From a checkpoint of a small transformer trained on Wikipedia.
Size: 9 layers, 6 heads of 32 (2 for keys and values), MLP 384 GeGLU, vocabulary 16384, 9.17M parameters.
Architecture: RMSNorm before and after each block, rotary positions, no biases in attention or MLP, capped logits.
Training: a variant of Adam for these matrices, 14057 steps.
MLP neurons of a small language model. Each row is named by its layer, matrix (down: output weights) and neuron, and shows model dimensions 0-191. Each number is 128 + 24 x the weight over its row's rms, rounded and kept within 0 to 255. Numbers have three digits each. A neuron's up and down rows have the sign that makes its largest values positive.
After each neuron's rows, "fires before" lists the tokens most often just after its 100 highest values on Wikipedia text that the model never trained on. A number after a token or word is its count.

L4.down102:117125059128113085134140106132115092133134150116122134092102138098105095087124114120130074144148089130107088074130094112121117125110138122139122158163130090112117112116159130133136120140126105085132144146192149190111112131137130123117156143143185146123124135101158105121112118143126110115139137110103149108116118129158143108175124121129147149094138154105126154149112120115097147108061119125131114110140086105154120121167129132135133114081144128123147124184115156106108131123174115097087123160170163102112138166130120111135138111146153101135118099190140126180107163140135096159
fires before: "\n" 86

L6.down7:153144121179087118170122145135146175132134127149096121100129139064131099116116113109137114129103142112136159093156132119134137149093124144104144166140139137116159090122107164102146140136176098163221126121119177172130141151128135105076117123155148138130112088107141157135131179111113137136093111097159134153117100122115140140092112102131162141174114137099098145143140151143099109091102145139107088176145128142112135129145109146169131112137155147143139103112105129135107159139142175156121162137158121116148139147117160127108172112144164120165119121116123140147165133164145143143
fires before: " |" 39, "," 4, "^" 4, "'," 4

L6.down299:124139121115168158178113126161179130139126136139134100126117092116104139093192111142146133148117141076139130131113104112175099101113135097128137119127133149068150117118174122114124120100126154144127145131146113121141113145127145099115098125116181091144149119143121098094126114151136131110170179135122108072093094112155133114167119123127137160113155161163123123131111114104168114122142167112104101111101064151098105123188113121119167168143132141127171122174118145121093070131110126119121114154112139107135113110145136143111112150148148140132129148183172130172111128133114133130
fires before: "\n" 89, "|" 10

L4.down350:131152128172148135131126137111119150139111124187138129129132134178148122138139109144124123168141124129153111112092121144132172090154133121095145155115143145114101116110115125066127147096108180175097139133153127115137179185150144113124116129123161143095120093136139149115117134154150144120100117156141129134145121133121092119191106100139138159123122155133130121109113084123095162123123134112115135094162124129163087126168107156129128145147175184125152129053124176161152128103164133136146142118130126127147104149102177120112128128113155114158128134117109106146119184099152173085
fires before: "-" 68, "\n" 22

L4.down311:089105111156131114145146142142126106132132155104119130125137116087077147165130127135131110172123090109162102096142115101110094134144151130092126147074176137145151117090109095161145109131133118160140100156146171118136103139099098108163125114169130127109071137166105133132126145104115147142117105136146107127179099178100188145130118127156143100131150143149149126137127100114148146090160150150112093168101104137123128131114153114130120154158076131074116098115091119138123111100149162132114130079157119091138131108095139127164136138120138171135115116124149153114123104142115059138
fires before: "\n" 26, "|" 14, " by" 9, " who" 5, "-" 5

L4.down173:127150113122129110140151161129127149118124140143086145127130158118103137115115123142138134134094145093130134118102131120134098122097124153127117123133172125122116115132116103124104126085142140077167169118158143139125143136106173094118146143134158141122087156091099114106098129141093160121128141119157084103123157125087140137106094110129129176118134138100141132122129133037107105118130153133128111095131069103137166109149129135114122119088138116134134097118121117095114155156176138107086132131147123120120127147110120133135123160132119119159128063163154080080120220160159111182
fires before: "\n" 100

L4.down206:146111137141150099158143127112088137113122165146126135103173132142143139106154150148152132136117150149120154115130104151144130151147093151094129146116123130187115139122112130141179109164108141119134144104156131109107076136088122103132094122125146105162155137129076123120074131124110111103137116181101099089109109151137108130099130149147153125116138186139106143141101116129111177151134121141110118143175166093123121136096122169140114131142075106107096150122149143144130113128135193170148114149095108124139153146178166105148137164073123137183162114116106129115122146137116122075
fires before: "-" 50, "\n" 20, "=" 4

L6.down152:140114149146144125135111148120117143108115210123152132095100131159163153119132099156105196143108159169127129149144113130138101139165170105116144125139123120119100143147082128079103130120102092144123127139089113114104138167130149147144156079123117081149133138145144165122146168123132114105107111119099135128120138113160147110143130117143129098077170078171121130153159132098173144135118117166135101113126130155126110113111110062135157158126102131156151096118118098150152165118095121118113114121087104103105127156139093116083142156086093110126127138090124120134141166118123157115
fires before: "\n" 24, " " 17, " Bob" 7, " P" 4, " 0" 4

L6.down76:154119129150162147166142161108098133115123145138108158108134082143142139158089116157123142102120139154112149127121122127151103097122130133136119130108111181097134104153087048141090148180122089122085150116125123124139151105158117136098091163131162110131131133130124138112139138129155140127108107173132086159143107110163130129177097148089094107151084091142115140077169135133124135171140154133106135129110115122137111112119099104107143114121086115083123134145105129148140139063147132132115148116159092151114103145134096118107151160138119083109095137134124154164111105143189117148
fires before: "\n" 30, " The" 21, " It" 11, " This" 7

L6.down339:145126097120145147175127099136147141101146136096131122104057119117066124099134125157145087146117081081151122150142140115102081091074132126135134086133160121092107107136137110161122173087157109105105154071168122148120150113162130109123143111121130144140116162150126103134145136168125140130148154145126159133146121153148120127163139102095135115129126140147173152128112126103143138126141097116131147138112105131134147114183102110107140144128157161130135141166108136142109096103145114131088159126179093098126143169153132106106156128103128113123099104185105138139102137077136112168
fires before: "\n" 29, "The" 16, "A" 4, "In" 4

L6.down173:141116147139094144129164184118178138140154143136189092143112141138176164133121138134106146135096182088127117129128170121086154139125141118102164140131091098189165102125143092144142082128089116133137146131117129133158148137137140116166162135122136101115168152155127172101162114092137179083111150167150121146131101099121159137129087096122148128134135097156102102156132100135138116147175121143116108159155146160139115105157109141115151117119117110144130148118108113105114137117118120123087135152139114128113129109168130142139115120097160179144149113112107143109129176167094153146
fires before: " |" 42, " &" 6, " /" 5, "\n" 4

L6.down235:167169153129105120131091129107140098156125152117112147124123128091093131138104107132131117089177115096144094153157105118116140117095152112135125130157100129166111086167129145168130130171100081076098148106114149164134105084118087066089100127127093157129130074155118142134161161107118111105117151109115090137125150138126132169168163126133181145183118083121140124137119144172144097146130128158143131144114134135125177113120122140092103109109104157117114122122114111127148081147167150102102071117141126128132139139131132142164109113124117124126109137148128114128135118153114151172
fires before: " the" 52, "er," 4

L4.down208:187107131148127138105152148113145126138169118121169075102121128136131112132100136100146085132087151111145121107105080115118167062122136106178146166179144139117166117143156180117116083103145171089144152142142118181135079159129113112175123135153128134060127115087137115130139140120115114125122099122125099122132086136138087133128119136134116180136097098088113124097118125112093103127106114129111119123122095122167097153132139116125110139168141164110131137130151147144147120104114113147125129101149125130104075113162145154119144099124124131148105169140108121174142147152120131131
fires before: " |" 48, " 18," 7

L4.down238:135113116150085077157151120158105134119139119114114145140151086119177148125128115127126142121120164135072138114067112101131161188135131131136122141110178117132096110130143146124155133137156098116132131151093116169118128084142078175135152129110138093114122089134133131146119112107151121128169129140136159108130163124126147137128146127101108122152162141126132125148130118153151118123113080168169156117150113091123182122120154137204114109148124123145159136139119153129137136102103135125093138126090144137114146185120128111163175171108125086131140121106170120112085140112172097088
fires before: " |" 44, ":" 12, " °C" 5

L6.down120:144101107100085085125128110155126116118146135135125139120098139102119072108118119115132095158165135123145147125109123139136129082128144153119130126141153170104138098124132115156130135121134136125171132121208150138096103148110132124129145187123133114088121130098169131140111156144123162143139143123159113138079112175155066097154128104126147194142120162096152132155084135101096163128094162111136125098119077095140072127135158124124143125138135114092143122116114131113064120125107131136140107125126130097101094131118168127116110128142119174145105128151115134136080173108109127163
fires before: "\n" 85, "-" 4

L4.down148:104116116150162139111126159105131129119115131182143133092140086143089129107135163155152104185128126061146140099142094145147094132156143125148125118146138163103125108118102136063112104105123118164128131143164099102088113097155132114101131114120151095121151140185132118111117155134113122154105115129129111145164121123090114113083113129145118167119112111090113138143128126148085121181107137149116160162118088124114150134080120183131127139148109185096152064101121126128138170089140142135130138103141132106149109118102154133116140154146137160097127134142107143187104127113123138150
fires before: "|" 46, "\n" 41, "|---|---|---|---|---|---|" 4

L4.down296:123125118119087101154106125119129108149142128109125133145161114085161137150120108145127162148116079118123137139149132152094109149118169156112159102133101129144115138137117119123152127200131135132115150120150135149182129120110123135165116131126134150105149144138125097150154076147149125133167124177133131108079129134108164143139113116146072146149147173124112106152119144130149128137163157126120103129113152156104103108172129154138141119110141141134109153127120144145100178137115108138134167127134130152241148116132108155139041141129125141138182131105103134153146105100101132099
fires before: " |" 92, "--" 7

L6.down240:144187099125153124095143135075088125094157124098112106082110091144112138122130123133139145078156152121111133106173124155098165101113139101094151106206124185107070165156131150137133083179128113114143103177094145079144127156148115111123137126109122105132120136135114157092086137159147118129097110123096134145134129099123134127126136095146122137104156138127119137102198122128145112108147120142128125106120138079096125139143122136118148129116118162128101152134131136129166134158149114124096098119090140139097105134176150134114133148119097141126126122131117102131133106118150109069
fires before: " |" 51, ";" 8, "0" 7

L6.down210:155136168135133146104124119136099127133154118151128142091122098155122169128119113143137158119160120127140123107179094142129144133130161124128102115134163159134141129110119164126116131127122188119140120138166140138094152093128104136139181119118140147190130110119109154146129111128119164125083096089115111139119118106147128150127172143123075166137154162142149125125148115133159178183153152154118128135087165121135143146091104134121104165161107161124170133134203155080126111153120133109123122151085146135150103128161124150184143132147128124106125182095123122102129124124089178113
fires before: " |" 28, "|" 19, " ft" 4, "\n" 4, ")," 4

L4.down320:164123159107097117140130128110131123158156119138141132105102124128141110077125151122114100139134169149123141148096108108170123098140138082126080128127087118155176168160129132098107118140111097111201145160153137141145140128139146107157119124155126092114120111129101129124119146115150148138155111123144176094124131151107098120117141141143109148166131065138126133107155114125144092090147124164110126167092134112137109130079148104089124148138126112136085116175146108121114191089169135114119140094085107135119093093096174146139172118159135145160113149101130137128131090107161137135
fires before: "\n" 43, " " 6, " Ret;" 4

L4.down381:146154159111121133116101130107136139110125136157145161109155137154116100105147103116155093165154131118154139099158175161145080075127116147157111143149108107079145162133097111169195180081145096162113131142105132138113128166128161123091130146135141133106122141139155142136110116132118137138117158097160092120116105153116136082102102108107127129123128145111155112114140120123143095089087170107118104125160107161140081127139127097101140113186085076131159153140119122138158100111142167129130161162128119147089115132106133137086144154161149137125104120114122139155103132134159123162
fires before: "\n" 33, " a" 10, " is" 9

L4.down278:136104064154110153126088084165144089139078100200125142101125145130130130119136092104122167159146119104157154097124113155152141091104176129151137118136116134082148141117132149136101149111121149144170150084171125101127112141141153106131115158125193106132142173114138154114111118165092160137119129144147151120070133123134115121151136111129167161172103138112119121136105122120122143106153160136104095124129105149118131144121133109183144129146117152147140156128120134161096125085111109113155127140159124117163113092141159145106122136131128138114101151156109133178148074102153130141
fires before: "\n" 88

L4.down268:176111113137122102094112153124106126161139114125094173087088118107158130151126138133096149158105147148155075109135120148132101091126150116147095152066122137149124074153065111109153134130157122115152122168134135150194147138095074104170194108156120125149119147149161111106150120116125110102187088134143148122144153170147140155097138118135138122145125140109120111083137129124115133086144154119120100120092110125182105100133095140112130152132106135144133163132145089112116123110117113128124127112092134137166123090104113173139116116114113154129150140151118145118132140115112117113
fires before: " |" 58, ":" 10, "z" 5

L4.down283:173137163128119129119136123095121139108136125148158072118105115130093134148155108138109139177179140160160117125071144144171128122124125147095111135162132154079162116143082113113150108114134145141105129129132160099094109142122135118164112143123155130123115136090111133167133101102081098115111126152143111103150100089142111139135127120144124089126102145135139165133093089092149135106092152142116096181109158157097076093148134091091123110136131126086102138130127108164117121155153117168133116121116111170101131146111149130097110151163124120157131129157132134147164123150077174085
fires before: "-" 80, "\n" 19

L4.down372:145119142102169130158137142123157106122114182132102135140104101136096131145145146144120119124115126107118100088114133114129118075118134124121141147115149120138128159124120105152118163170118169125105124130152112146129122118145132128123103183105105103140161134111118103114109141136083143121150159133135083105138113135156111116146118171131092175120153125131122130104086097068150108104058112110124129102091063114104128069123167127106108113145068114111118156132125136146154116148109111110092125108173123094155149103125112112083116145152120113137076087126150128163084131120098114179
fires before: "\n" 49, " He" 8, " The" 6, " In" 5, " She" 4

L4.down119:099145151122147155143098128141088169113120160101123149064149140147157148129125134137153152099145143117093158111099162122137137113164120172132129141092105140122105103103072148111143145119148096132088101108131110119135171138098116145096137125121111156125155095143129153108086103110091142121098140106092138096161140129171130167140123089123162139121123140119135151134118146130106191151092119107138170140137125094133100117148111143159113153156095135172108144079166129126126146097138137114148073090132109138146170154077146101130150145078125099124091151129099131134134158123142134097
fires before: " |" 39, " Ret;" 7, " 16;" 4

L6.down356:119107148113175124124100110110113137103082135137184173171123126194111115139114114154134165100104166137121080105150140172118080130116122131116158116110162131137130131144174098168141138138117158126099127115151107127153133110102129105117141137113123108151134095145085141062116094164148178134110137139176145123179120159163103123152108140112135127090130157136172123148126128135151173129088108128124125073113078135131127143115135103148112134131139148091144107130108103153145107114144125107129113081159089137117109121095110110139121136133113140105107095171122137119117172148101107158
fires before: "\n" 35, " The" 18, " It" 13, " He" 4

L6.down343:098096134140149100128089124152080197133147125120167163144118104122095150149141133129094153157117106092171158145143092132106129140099166127126153140135111133109127134121137137085087131159136136105083132119170102135136186151157134153152133150139144146143073106106130137134116077112121143136139094093123112118143147144143145143193170099102124126131134131152133125105123111136183183172130132134148150131062113125116165100138119094110156148134125156114136084134141117094150144075088126135090123105107137115137135143143147098133106087117115118112121121131158116163140126099117151136
fires before: " |" 79

L4.down289:111147099107102167101114125166132122149112124159127149113141155156109114126181098150165117161171123113133121111144094124148118133100120122181092107127163078117110141096152120105133137110147151138086170125129103115123133107147171093145101103121149134143110143194166124125145116156114173122109117155124141132120136117167134125167152098146106165123133162132164085114192147127116133151120131161120100146154117137084076155108136112121093120101147170140135131110105144159121083168093174085121087131116155105097150154143108133146131094119149132126118097119153104114142133128113128158
fires before: " the" 19, " he" 15, " she" 7, " his" 6, " that" 5, "," 4

L4.down338:152148105132127098143154101093092142126100155123207144112118146139097131124108105127119119129152111123089174155115067089154128171142147111122095134130138129156149105136101140101098108129112110171149137174164123127103170143162152091120097110134171118125144161155130148186120109160133142163126110098125151136144081123110108112121117134126152115117095104128118153127153131101127116137143100139156183095119144113151151106085134169148154132092158151152120142113151131098137136098149146130101153137132109127114169134121112153150116138117161098106138132098054159096116157150117133107
fires before: "\n" 35, " 0" 19, " " 13

L4.down117:146108134119140107108126137140148088099142106146138133104142125131141110119099130134093127160113118139145128121167095125121100098135138092161121135101115107121139116138102111137139114102144163110159129116165128145146083133138140124102133140130121101183145132088146171122158120099079165126183113121179122089121097150113082132124128139119131120135109106108154119068117086118104093096099125131099087131112091146111162128193158127103102131129103076102143085183124142141137115096123148108140141117130151167112123076105125154127110127184097167127106083176125139135133113104173120132
fires before: "\n" 49, " " 18

L4.down352:103093068128098097119115113107158121152146127125176128113136106138113097094125098126168132170145179098160189146096151110088101124102145132140185155122139126111125135105130112151130104153155160149124157132164127129179127121131143109143141136130187103138134122145118108130162113124099133106128120121140111133101113121130094110148112138148138128135133150111142112155111122081146084125155161151116075121112118181115140148147171099120181119104144093120129106150137132136088125135128154136083092140126121145133089117115139115148116124182161149114116093156128150148142185152138104181
fires before: "\n" 95

L4.down305:136118140159087149194102139127148117185128078135100138097077107135170151147148116131124156125138193097134123117147107129123181153109109102139095186111104124133140122114102156152187122141154136133099097156081107062139148106129114182115125158121143115153110112157124126157125127142153137127154147127141157134097158094124152117141142127143129157131161131098103138117133140095095094153132175175168107166097131139158116124163141150101149111114110130116130142154134123114105128133166099141158126147102131155126126133146115119143121133129149145095132119114165176127111088124156124134
fires before: " |" 66, "." 5

L6.down175:147086166104144155156119133108137089150095132112115115166173155096123127178115141144145129155128103115117144079115114147101138135149143118110096151076131120107140122143127107116136123141125116135068145140105117086127179145137104140136146196116150134147110127128127104159133133139151160150108137124121146128151166167141141117153161138127111152137124171200105181150075117144133099171128099156122120130140115179142092143115161128129121162133127113089138137137157156125111160152116114120171130087122125146117101118128175170121108126117115138149108126148164158159119095168170112137
fires before: " |" 53, "0" 6, ".0" 4, " in" 4

L6.down202:116128169110132102136096136110115166131118134139122130134157146173171165158154148137137155110141141134148115130157098067129163099158148120137109156137123162138119151143127192134128098126115166124149107109136115148126091104122135128126140142132145161181117122114074166104139125145152132124119160118173108187140142112135157139136117079145075091102147117109123109149090093132141130151116104100104137100084182136185111106114187154129160142147111123135151121122150117100156162118133120128171111123083137105141142085128142189130126143151146128125130168130118121130165104152128142125
fires before: "\n" 23, ";" 17, " |" 7, " –" 5, ")." 4, "===" 4

L4.down180:182143116120163145109113140090129122123134111104112109128083134117120104101095164130163144128168127143085066140156160133155148149119132149154142124116162142140152135149102142139104107148132132143127073094097151098125113134109100134150081116103126117164143124119129131153099129127152170141109117168168123131109126128146143104146102101098093130121112123165128140124129115122111109133185111100116108086090115073126117110135119101111156169072098135142067094141082129178135101126155098123122142113094131170147153105100081113137134130127105120111114151089116165134103134161157120156
fires before: "\n" 32, " The" 16, " It" 5, " She" 4

L4.down169:136136071166123125109126124111117164125092137113114101084128142119146112104091130107153177129172104163110149132118155165130165102125128122107139097143115166114176157147098168166150129159149132123124114107164161133111096110148151149165128097110099147111117150134121104134134132062153119080097146169126151106134131110092110130164077101167165120087127105137161114135105143157096139128141135153144159154102133129112075114138128153149118109124129143159135132117122134157097171160159177116145104116086119124167142160117151140128109125126127120156129134109091175140146105128102109118
fires before: " |" 47, "\n" 9, " 0" 4

L4.down98:170143150142140119089150178097155137136139134163119090132124085122080128123156132133130108135146113071163120099143082162149112120130156148138125156119136107132118122108135122122153112133160108133153145137146126129126152155157117079118092057153131149100102158181130134122122128105132140081143119117132076158105126094106093132131139124154132196178115145140104134143133143154123107171099132133121132119107106135108163160079114154095126136160144126128179099120147145127128098159103150124120123117095108162141107082140140153150142100152122090155114169108126148140083120139088133144
fires before: "|" 60, "\n" 16, "|---|---|---|---|---|---|" 6

L6.down184:126110100113110111147100112127127102154139110126150098116134119127132153109098136128107149124126146105119129132100160106114108111117144109127161121170117109124124136154137135065118139129119152101041124117095123100130129112108148085107156128126145141125141131113129153119125125153112141095122126144135083148134132141166144125116139152128090118088192162161139112127173112103247089148136142161094142118149182158103113133157146134088131135137149125158114102119127132126139139117128068105105128111160112113119128170167137107147142167123115128116128116140196107142144121151137164114
fires before: " |" 53, ";" 12, "\n" 4

L4.down48:118110085163143164119069126120154136166116151183144133188165185150108147136130150124163110164158174157125116159118118127126130136114146159109133141134085107139131137120119165116152128118148069150120114141197130125122148091124127135116086134180099132104112132119178126119138109101117119154165103130108167096108115149131117116125126116150088153096142118165112136138133148121141162120098123136107087099147100111118115140073079123126157144133135110140122085130106114103148098167173173114126094105140132130122117158110117137118144102127159084130136102118137117145156139129138115095
fires before: "\n" 75, " |" 6

L4.down303:123117115128109094102136116131113105136145110122097138137130147102173131130129150105131174131147140115162107158130096145113125104136149143124139106099124141097118098164099120164090114153116128086145142132091112127129149113147108140161192170128131083091078151129118100080143159112096133120142127193159110089137120089139152093168131134121146115127163149151162129098119108139129112170134124108100166087125083117099139072153132107132142121137144144145118133124149111111123147142117066103138112124147113149115123084117086122124130127186129100094105159155090161127131090146161091140
fires before: "\n" 53, " |" 5

L4.down237:137131112133132098122102118123082125144145120133116081138120144146140147119111148145108123131137171148152150127176152116141125111095101139144109124055133089169129141119087099116135088158129109105161117128141110144138106105149135132122188110133115143125159057125116124157141130182128140111144127150161116118142093120115139168100154164124148136146137165104117143102097114117125125146122104133144137149140133146083148151113135110118145167202090081164154096111158121171152134142141122111161088087144147128118128131174119139146120149089117122146083159129145127161089107134164174139
fires before: " |" 70

L6.down287:179066126149176128088157168131112106108110179165147136116139129130082156111141132144155195198137094122181140133100127137118114143117150102141149136138132165150129130097131127095105147108165158126159130122139132134115157135166134083116133156121171120096141126148126130149146157130120109127124087111109137175186160091094115134118128156148130152143117113133121101130114128122115120205136144106141139121139168147141125165119154144095148124135129172120141092129126151137151163136150137119120076102164127136091133118122146168138117127158138123080120124107115159143123118144128142147
fires before: "|" 88, "\n" 12

L6.down334:201096152096155100110155153119108115154107142117114144152122110086102104154136129093164069171117115110152176110132102144123112111132122104118107134131084135143119107103136153181151150103140143106144107154132172099122149116113121120122111129111129149104137127134125120109140079152136150161079114146126116133117075080106172122159104131155105101140140156102134148137125094122101143119111117097109113184136145104100121135117153172092120120098112107135122116119151121112127108141123099076107112094115117083145133062146169115129112126138151098108124108131113164162170154117113100129
fires before: " |" 79

L4.down37:126122118181084149137119123117115139170152140129127126120132127129195177174155144124105127169182150092120119117171122165117149125143166133142133198130121143111110153082099149103163136139152127136116131140084119114123135159124089138148119111091137133096137142157128138111110101085154106114138147155137152117136115120086135121124095083163151134141128106128134140115132094096117125146124134147137093170105117130142112135103159130134160143146115135133144143098133128134150134117141129129113111135122109107208155090151158117137066123072161123127138197104171136134111137124101156152
fires before: " |" 52, "==" 4, "\n" 4

L6.down365:134080142100142132096117161144106103136112162124097138120132137152159119139119141136146154157144133125144112133136124139163097108193139167120123148161170145149119118104128109147125115098092121152134088082149127174099168117097129136147166107123128158119148133108127138080128098178155094117107137152139105172155100088080115121111080133132132148109115148086153138151113098112074087186136169133145148134158132127124050142130130128107124123157099112153124150152168102106133152095127107118143139109139127121131141127122118148149108141095116156134132135114108127097138110142076183132
fires before: " |" 34, "2)" 15, "–201" 4

L6.down23:169136139134101090113110128108154133191119160090153108113078124176136146118117187126162077169147116117104096118136121091172117103139152152158148147150116143109116124086131166124124099130103166118117107131167146114089117136101139111133171118119124141095109146115164100144124082077145141156145112131147144129152150112121116138129122158176130136129141145157125140172142119123120158180146146119161097150161121139096156126147167127094121156065107111111108136125120152122093152129142169148146128117133100131115119098121099118158132110141133116066131113156133135153140172128151155132
fires before: "\n" 21, "." 13, " and" 9, "," 7, " in" 4

L6.down103:138128169106170176136135138142141153094124145155131108181117130137100119154142095152112183177163147152089113163143151137155155127138126170110126147129076120128146145131104131104136113167097120168119127118153172083109136123128134116171111132084138111127130098131211133157150093137148120134129133104139137122148107135108128114128079078148112126130102112160085129138133127122134130169146170093094120148135134144133102145102117136098156136151130119145113122125137112159168173122126166121158124112108080111131138129140136156126156146097107095098095096113135087159156127139139167094
fires before: "|" 87, "\n" 7

L4.down299:123123124141090132118116102084125110130131125156164114159092112132145093122136075124149141136173180138129110082113122139135125122106154130138127128110118098144170101140138160129122140134136110127137114179183160122093115142113113099160142135136130118142151112130126133149116125095168110138117138149154144129074112118098124119132095118112126116121127110144132178162126108072115111082205170148101138119133076167189106121095129132175164142125138131106127160173129123136100135100154164160058157139106119139122100102135126115151158113143157148098173146104121121125136109125125134149
fires before: "-" 89, "\n" 9

L4.down66:133125114115133163131107130093127111104122118139122082127085079125065089122149110127192133132139136121138151137119138113117080107124127184155104099154132125104142099129102117124087121079128162138127127115197130109090146136169136138130129126115076079119133146177137137122132157088130137101083106121160123169110141103156108126120127143125128135140137130157120158104112133086111141131153162159099154149145117137125112127129170101130112129161141161133129148129132140140120119115104146121043131095137108129162119101117121133125074102122156072128115146120119124157106138159147117184
fires before: "-" 38, "===" 13, "|" 11, "\n" 9

L4.down216:127127082157056063160131153112144131135119150149132131065129122113152147113154075112145083150112142141101158129100130099167161088115171146130129138130119134130164141106096092104119145164088110143142143144146121134149158149116139082145126083157134099111117118124141107127111139153163124147100138114081121133119129125109089157117105122144163158157122090149064142110080132087138121082128119139098135141104116115121106083106125102141138100125133130131103143138166131114119165117152141124105162084110135137121147150101148142117148114150184133152115156120123107137120155141140169138
fires before: "\n" 64, " " 18

L4.down168:152117146132155105145094106102097165125151097107113149105102123155115128141120164128107163118114184159140137129182126098119151154155107141076109086142156134120120095107148161120135094145116120085139085157121131142129093101138090159137130111101092154142118129154175151130126111121197186130124115122120117157137120123111152119135142144094161116130125085148130096100122094182120153141139144142123144130093107123170114141112104119099117118138130121162128110129143076105138121100119101172130138118105120132077127085125108151180131127125141154086147140107091166085115146129139117093
fires before: " |" 42, " in" 7, " " 6, " for" 5, " as" 4

L6.down206:105120141102168159127149137125126137107155102162145156146118163123108153134157127142119161139134115157093160101155096123108098055157130145141134143155104147081090156146137110101094110129081166124130113138099095149116083078152117127093127158136136125144152095156110109112142121105134154140130116112131091134164137182141157157135126115090115116130120092175098175110147107139140133157142102126104137139096122127127128145110135140119139139108136122132111109179151069112146099150116125138121138125115156112152137168184140120148132174106067163125103147144133101184152117111148111135
fires before: " |" 72, "|" 9, "C." 7

L4.down124:128137129133098173152170138118109136150122153116148144111093127117164090111116116141139131164094127100151111130103124159124129094158166136144135139128124104155162140138075078125091150136151124125120175096109075113183152118106124150066128124122111202129175140121100092131136148178070162100136149153133145144144141111120119127122098139116111116111142145130114107114116141114176080134114101147138140149146101124122132139123146134142093088115126090103124141172118124150136161118141123105132115124165157132151157120123135134145082091130133131134172184163162173147144118142123109149
fires before: "\n" 34, "==" 12, " and" 8, " ==" 7, " |" 5

L6.down180:107099139118124143130106157143129134112144101129110103187111162164115103117126140113163128120156107122123147126102118121138117095154083123137158124113072104100141131148114119136128178074092124131104138103149117103124137095151150111149149114179133106167146150105128114132160110213097128147113137117130105123127095129091090131137164140143103105108149149119140129106108139093180147124132093122144129135113111144117103121137200149120139139119122131141144098148140134142127121191158115097141103086147089134148087121184176114133155140186136109126091118125107135173132116117140138155
fires before: " |" 74